From a checkpoint of a small transformer trained on Wikipedia.
Architecture: LayerNorm before each block, no biases in attention or MLP.
MLP neurons of a small language model. Each row is named by its layer, matrix (gate and up: input weights; down: output weights) and neuron, and shows model dimensions 48-111. Each number is 50 + 10 x the weight over its row's rms, rounded and kept within 0 to 99. A neuron's up and down rows have the sign that makes its largest values positive.
After each neuron's rows, "fires in" lists the words (lower case) most often at its 100 highest values on Wikipedia text that the model never trained on.

L3.gate387:43 51 54 37 66 57 52 50 75 62 47 68 43 43 42 48 58 50 48 47 42 40 41 53 61 79 36 50 60 59 31 35 56 26 59 48 45 42 49 28 57 42 49 62 38 66 41 47 48 30 51 30 55 53 43 44 42 39 67 44 56 45 60 49
L3.up387:34 43 36 43 46 39 72 47 75 65 46 58 42 51 34 60 66 53 62 56 60 51 54 45 46 52 55 59 63 57 55 48 46 44 34 38 61 48 74 52 46 65 69 42 60 60 57 51 53 42 47 48 60 35 44 55 58 69 69 48 47 38 54 57
L3.down387:61 46 47 65 51 49 58 86 39 68 32 44 52 67 54 53 38 51 65 36 30 57 58 68 44 57 34 57 49 28 56 59 52 35 39 41 56 48 36 41 41 39 48 48 57 52 53 46 55 49 43 48 52 44 49 46 58 67 44 43 63 47 49 37
fires in: "was", "million", "century", "school", "classification"

L3.gate162:50 52 36 42 53 57 65 32 61 61 40 63 58 40 64 34 51 51 45 56 43 33 55 46 46 46 55 57 57 64 53 43 47 53 49 48 58 64 54 78 37 34 44 51 57 40 38 50 68 74 36 46 49 53 39 33 39 80 43 38 57 42 36 39
L3.up162:68 51 56 50 39 45 62 46 74 54 53 61 66 54 55 53 46 64 50 53 57 31 57 45 45 56 46 67 50 40 53 50 51 58 54 56 64 69 40 76 49 39 65 46 46 36 36 39 36 62 30 37 50 44 33 44 70 50 52 48 56 53 49 41
L3.down162:48 49 50 41 29 55 38 42 50 50 50 43 51 47 40 47 67 52 35 57 51 38 31 43 55 50 45 44 52 39 43 38 52 49 55 59 48 58 51 63 47 42 51 42 49 39 43 43 49 43 44 55 65 40 43 46 57 41 53 43 61 53 65 54
fires in: "out", "off", "outside", "takes", "office"

L3.gate330:63 62 59 63 46 43 55 35 63 53 47 52 55 31 60 59 44 62 43 59 40 41 59 59 44 50 52 53 44 45 30 39 49 57 40 46 75 63 59 35 50 55 52 44 59 50 46 40 43 68 48 52 51 73 45 24 46 41 43 59 49 32 49 52
L3.up330:43 45 61 54 63 48 33 32 46 55 47 53 67 39 61 37 44 41 48 49 58 54 56 30 56 52 47 47 43 54 60 52 59 43 46 48 56 63 49 61 41 43 55 65 40 33 59 53 73 39 36 46 48 44 46 49 46 47 52 50 41 45 51 50
L3.down330:49 46 49 58 50 40 43 35 60 32 50 40 51 41 64 52 32 62 36 44 52 40 34 51 42 52 51 44 53 55 73 59 50 46 49 42 48 50 63 67 41 54 52 71 31 49 45 48 42 62 53 38 57 46 53 37 47 69 46 61 45 70 45 35
fires in: "that", "announced", "said", "though", "thought"

L3.gate380:64 68 61 46 50 48 49 47 43 45 58 36 66 58 39 41 54 38 33 51 54 41 65 56 43 34 45 53 55 61 40 48 39 52 58 51 24 49 50 33 59 47 48 75 52 45 40 53 37 43 48 49 44 73 40 45 59 50 39 48 56 54 41 51
L3.up380:62 54 35 45 60 36 55 46 29 65 53 51 51 44 47 47 50 62 44 47 68 56 54 54 54 43 47 62 47 38 58 63 42 51 35 40 47 50 47 42 48 28 73 42 48 45 54 55 50 44 62 43 41 71 56 45 74 45 49 51 58 59 49 54
L3.down380:46 50 42 53 44 63 34 54 48 46 59 48 50 58 52 44 56 52 53 51 59 50 43 43 45 54 52 57 44 40 46 64 35 53 49 55 48 62 55 44 49 56 37 35 39 50 50 65 66 57 49 48 46 54 46 53 58 57 61 57 45 42 66 40
fires in: "took", "held", "open", "opening", "majority"

L3.gate371:44 29 40 37 60 39 45 57 52 48 49 77 50 42 31 47 63 68 47 48 42 40 45 49 61 51 65 46 53 40 45 72 51 48 40 46 50 46 60 50 60 49 38 32 56 55 31 52 48 59 57 46 56 52 39 60 50 38 56 38 57 47 44 46
L3.up371:45 43 44 57 58 39 46 60 33 50 42 71 67 31 50 59 69 61 45 59 54 65 57 45 42 41 65 41 62 52 54 47 70 57 39 38 55 45 55 52 42 58 48 34 57 49 42 44 25 51 63 33 36 66 43 53 46 53 46 39 50 47 49 57
L3.down371:44 44 27 43 53 53 44 52 38 73 42 63 58 49 47 57 51 62 58 50 72 43 54 47 61 54 69 52 58 59 65 76 53 43 44 34 54 74 45 48 59 58 47 32 45 66 47 45 45 49 60 33 50 39 62 65 54 38 56 36 58 49 51 46
fires in: "not", "n"

L3.gate377:42 65 48 40 66 69 46 60 50 51 43 37 37 44 65 45 53 45 45 73 41 52 56 50 53 43 44 51 53 43 62 55 48 44 42 43 36 37 65 62 55 57 45 80 39 55 41 63 64 50 42 61 46 40 55 41 66 62 46 44 54 68 61 48
L3.up377:54 60 53 53 56 52 28 54 36 49 38 49 51 53 57 66 60 39 47 41 28 51 50 40 67 53 57 41 42 62 58 29 36 67 54 66 44 57 63 25 39 62 57 49 60 79 44 54 47 19 43 49 31 64 42 74 37 53 44 43 54 42 41 45
L3.down377:43 54 46 43 45 45 35 48 74 47 51 50 37 47 41 44 61 68 40 53 56 47 56 49 57 50 50 44 71 48 53 39 48 44 43 47 23 45 59 53 56 37 49 82 49 56 44 59 58 62 32 59 52 48 52 32 60 64 59 54 68 41 51 65
fires in: "can", "details", "specific", "registered", "significant"

L3.gate552:57 56 46 48 66 53 42 57 59 58 58 61 65 45 60 48 57 53 54 69 39 62 48 51 59 57 40 74 41 68 51 60 49 55 51 53 43 54 54 39 52 48 58 45 49 50 47 69 54 60 50 59 46 61 55 38 49 55 41 41 60 46 48 27
L3.up552:44 73 54 48 43 49 45 41 64 54 61 55 65 40 47 68 57 58 54 63 26 51 50 75 73 66 40 42 50 57 65 54 43 58 51 43 53 33 58 60 39 64 53 27 53 62 54 60 52 47 58 56 34 50 52 39 37 49 52 55 43 38 44 44
L3.down552:49 50 47 56 48 65 56 54 66 50 34 69 54 66 51 48 60 59 42 56 49 65 41 44 46 54 52 47 47 29 45 38 44 71 45 40 57 60 52 51 38 51 50 49 49 59 59 57 61 46 49 60 60 55 34 65 61 59 55 46 50 56 47 58
fires in: "north", "east", "west", "south", "eastern", "western"

L3.gate38:38 59 64 48 45 65 49 64 52 64 54 41 48 52 55 57 40 56 41 56 50 55 46 34 44 45 41 52 48 47 44 62 45 38 29 59 33 61 66 53 49 36 51 70 41 54 37 46 59 55 66 51 37 54 60 25 34 63 62 48 55 71 32 55
L3.up38:48 39 50 71 42 49 42 52 47 60 61 43 64 49 55 63 44 54 42 49 57 55 38 52 32 35 48 53 46 51 34 46 42 59 48 59 52 45 49 51 52 41 44 53 54 59 25 52 46 54 54 41 40 71 53 30 41 49 47 42 40 31 52 50
L3.down38:47 39 43 38 48 59 60 50 50 58 58 43 42 57 57 59 49 46 45 55 52 56 53 47 50 47 29 61 48 52 55 39 51 56 38 57 53 49 52 78 54 64 43 59 23 43 41 47 54 49 63 47 54 45 37 46 44 53 44 56 59 61 54 47
fires in: "for", "forces"

L3.gate101:37 41 50 53 54 36 53 48 51 51 48 48 48 44 45 68 51 59 53 48 46 41 42 39 32 44 31 39 61 34 37 45 59 54 23 48 56 62 42 50 49 65 43 70 53 49 46 44 41 54 59 43 56 33 67 46 43 39 44 59 55 63 64 43
L3.up101:38 56 50 49 55 55 43 42 58 58 68 43 41 57 60 47 53 34 43 42 51 42 52 29 34 35 46 52 47 56 42 52 45 51 48 54 45 67 53 32 52 54 44 64 53 49 68 61 58 56 64 47 49 55 77 45 55 47 55 49 47 53 39 45
L3.down101:36 45 47 43 53 71 57 51 58 65 58 53 27 64 39 61 43 52 41 61 58 46 64 43 60 22 38 43 54 49 51 54 46 45 32 45 45 70 44 61 64 52 47 36 53 37 46 50 55 42 74 25 50 53 57 41 36 51 53 50 66 51 57 35
fires in: "after", "during", "for", "before", "following"

L3.gate466:53 58 54 42 47 49 59 39 57 41 56 56 45 55 53 42 37 44 58 69 49 53 58 44 44 49 32 75 44 54 54 60 37 42 55 50 51 46 56 46 53 56 57 64 61 47 41 62 57 66 71 65 21 52 47 46 52 45 39 58 53 52 44 36
L3.up466:52 67 48 40 51 49 55 44 44 64 63 48 61 46 48 47 43 45 59 56 51 47 36 51 47 54 29 63 43 61 57 47 41 53 57 39 44 52 51 49 54 42 60 55 57 48 50 59 60 50 38 61 44 43 60 61 49 52 60 63 47 48 64 36
L3.down466:50 42 45 41 49 39 46 43 65 72 51 51 57 69 29 45 37 43 61 48 45 55 45 47 56 32 40 68 33 47 71 36 50 51 42 26 44 64 47 58 55 41 65 45 62 52 48 53 60 46 54 47 52 41 56 60 38 48 65 43 50 53 60 38
fires in: "railroad", "for", "all", "railway", "forest", "across"

L3.gate290:48 70 57 50 67 50 66 45 43 57 31 59 32 56 66 29 43 52 52 54 61 53 48 55 47 52 43 50 58 63 62 55 61 37 47 53 60 64 43 46 28 53 45 55 57 42 47 43 59 43 67 63 58 65 59 33 52 49 56 65 58 49 45 59
L3.up290:55 48 53 53 47 50 71 64 65 47 41 44 60 40 45 42 65 65 51 45 53 42 45 41 32 51 34 52 59 43 54 48 45 62 45 50 43 48 56 45 30 61 44 49 63 48 48 46 44 48 57 43 79 57 50 38 42 39 40 48 48 44 51 45
L3.down290:30 60 55 50 39 55 43 25 63 40 45 32 52 50 47 51 44 42 55 65 37 61 52 47 57 73 43 46 57 34 49 36 49 58 58 50 62 37 55 59 57 38 58 51 38 41 49 48 35 50 45 37 41 65 55 53 48 72 55 45 46 61 63 36
fires in: "music", "film", "singles", "female", "art"

L3.gate333:37 65 37 47 47 59 57 58 61 35 47 52 51 56 38 56 54 51 38 33 36 30 59 32 51 50 40 45 44 34 56 54 41 67 48 59 49 61 62 72 58 68 71 53 62 50 49 56 50 42 24 51 38 48 51 35 39 49 31 40 65 47 37 35
L3.up333:42 61 26 69 61 63 58 45 52 40 54 47 63 48 36 63 70 57 42 32 30 49 57 51 53 48 33 41 52 31 56 53 53 59 52 62 56 53 53 59 53 57 63 48 41 42 48 43 62 38 43 53 31 43 58 54 47 49 51 68 64 69 48 32
L3.down333:28 57 50 35 69 59 50 64 56 40 55 50 59 45 57 39 67 63 46 37 42 59 55 37 52 33 58 51 44 40 59 51 51 48 39 53 61 48 53 53 46 56 67 54 55 52 55 46 63 59 43 56 42 51 41 48 40 54 52 60 48 84 41 52
fires in: "south", "city", "north", "county", "east"

L3.gate563:47 58 65 54 46 49 49 46 61 43 46 53 40 37 44 40 42 42 46 46 23 46 32 46 51 48 59 46 52 58 31 54 64 50 51 63 65 56 65 58 60 55 46 57 56 33 69 42 73 66 48 51 50 49 35 47 60 48 65 36 50 41 44 70
L3.up563:38 55 51 36 35 66 31 51 29 44 57 41 56 41 61 57 47 61 40 44 56 45 47 45 39 67 63 63 58 56 39 51 39 53 62 63 51 38 60 49 53 48 55 59 43 57 48 61 44 45 35 36 58 47 65 49 50 45 44 60 54 36 38 50
L3.down563:43 69 38 32 43 32 38 43 40 44 53 29 56 44 48 52 32 62 44 43 65 54 73 47 45 47 46 49 54 50 62 45 22 42 45 49 51 55 65 66 49 41 55 36 39 53 37 53 53 46 50 44 62 51 58 47 53 53 37 53 58 59 52 36
fires in: "more", "very", "of", "is", "due"

L3.gate235:38 38 48 65 38 48 50 42 58 53 44 50 46 21 47 64 51 32 52 31 56 63 31 53 61 59 51 44 46 54 57 49 59 73 37 59 63 46 36 74 45 67 49 66 58 52 58 48 55 47 62 54 43 46 46 42 68 59 36 46 43 60 43 38
L3.up235:37 42 54 49 47 49 46 65 64 62 33 63 57 64 55 55 64 35 40 37 52 63 44 67 28 42 58 64 54 43 54 42 39 58 52 62 43 48 43 50 47 47 54 39 50 47 57 39 55 50 43 37 49 55 56 45 48 59 50 38 50 43 55 50
L3.down235:57 41 47 70 47 64 52 53 51 50 37 57 48 53 51 51 44 37 53 55 34 53 19 53 62 49 43 60 41 42 62 65 54 61 20 40 64 54 43 56 53 43 55 58 52 65 62 56 41 38 52 60 30 53 49 58 43 56 37 49 34 47 49 56
fires in: "of", "mf"

L6.gate39:31 49 40 55 34 55 53 53 63 55 44 57 59 42 47 48 37 44 51 54 50 54 67 40 50 55 39 63 53 61 47 69 61 48 54 42 64 67 40 25 43 57 34 62 41 34 57 53 27 49 39 49 44 37 47 38 66 43 33 51 48 52 56 60
L6.up39:50 53 50 43 48 50 51 64 55 38 45 66 47 59 44 36 40 56 55 52 42 36 46 49 63 47 44 56 47 57 54 40 30 52 34 47 51 43 56 38 40 50 60 66 40 48 60 52 44 46 46 32 71 67 53 37 50 44 38 57 39 56 69 60
L6.down39:46 42 40 55 35 49 57 58 39 58 40 45 57 42 48 58 46 56 51 32 53 43 44 51 40 57 50 40 53 49 58 46 54 45 57 56 59 48 43 41 44 53 53 31 63 45 61 58 37 68 54 47 45 54 41 53 57 70 60 54 56 38 32 53
fires in: "of", "club", "association", "council", "airport"

L3.gate557:58 60 52 59 56 57 36 35 43 59 40 47 49 35 49 55 34 42 36 65 60 61 38 38 33 53 45 55 56 41 47 36 35 50 26 40 51 70 58 37 49 41 34 61 52 58 48 57 48 51 46 37 33 71 67 43 52 50 46 61 38 51 36 58
L3.up557:56 74 43 44 34 66 48 60 53 43 41 37 58 62 59 50 61 75 34 54 42 59 67 39 54 34 61 49 48 65 51 46 41 47 60 49 54 44 46 45 61 68 58 46 57 48 63 46 46 42 47 62 57 54 54 40 37 51 75 28 58 50 55 29
L3.down557:64 54 57 58 38 64 59 48 56 58 61 44 47 68 41 50 45 68 54 38 54 46 51 52 43 39 41 50 52 50 54 41 75 52 57 60 42 52 51 31 66 55 52 37 44 55 55 41 52 52 63 61 50 55 57 36 27 46 61 36 47 49 54 52
fires in: "time", "year", "period", "death"

L3.gate248:55 49 58 40 70 51 48 68 61 59 46 50 37 64 58 37 42 39 50 36 43 53 72 41 57 30 56 55 49 39 54 48 30 64 43 46 64 48 59 55 48 65 67 53 73 51 52 52 74 46 64 54 46 44 55 28 47 45 47 49 48 59 30 45
L3.up248:64 24 56 57 73 71 48 56 33 55 39 55 34 60 58 59 47 48 45 53 54 49 49 54 56 38 40 48 39 42 57 62 40 53 54 52 54 48 66 49 57 71 55 50 69 48 59 47 62 51 59 41 44 38 47 45 65 49 52 36 62 43 36 49
L3.down248:52 50 40 50 36 39 47 45 54 60 51 43 29 61 53 46 50 54 59 52 73 40 37 32 62 35 38 78 61 47 57 59 48 55 45 51 45 51 50 68 67 60 56 51 35 45 56 41 45 55 50 35 57 46 31 66 60 51 50 45 54 47 34 57
fires in: "early", "february", "later", "radio", "united", "further"

L3.gate357:39 54 53 33 76 43 39 55 65 64 65 58 45 56 60 42 44 58 57 52 67 39 55 60 52 46 58 41 21 30 38 47 54 34 71 37 81 48 51 30 62 46 62 64 51 38 45 54 59 60 50 58 41 46 52 35 45 59 55 45 34 46 51 68
L3.up357:57 52 49 39 61 60 41 57 65 55 67 44 48 46 62 55 46 55 54 42 49 44 34 77 51 47 56 45 60 59 51 57 37 55 60 53 45 38 62 43 41 39 31 47 48 54 44 49 47 63 51 57 43 73 28 56 51 67 49 45 55 38 54 39
L3.down357:52 44 66 43 57 66 45 80 49 39 60 38 36 53 63 41 52 49 43 70 63 56 39 48 63 47 41 37 48 55 56 46 42 66 66 56 57 45 51 51 55 54 45 53 48 36 64 48 34 48 55 58 36 51 43 48 34 56 53 55 49 40 52 59
fires in: "general", "local", "author", "national", "authority", "original"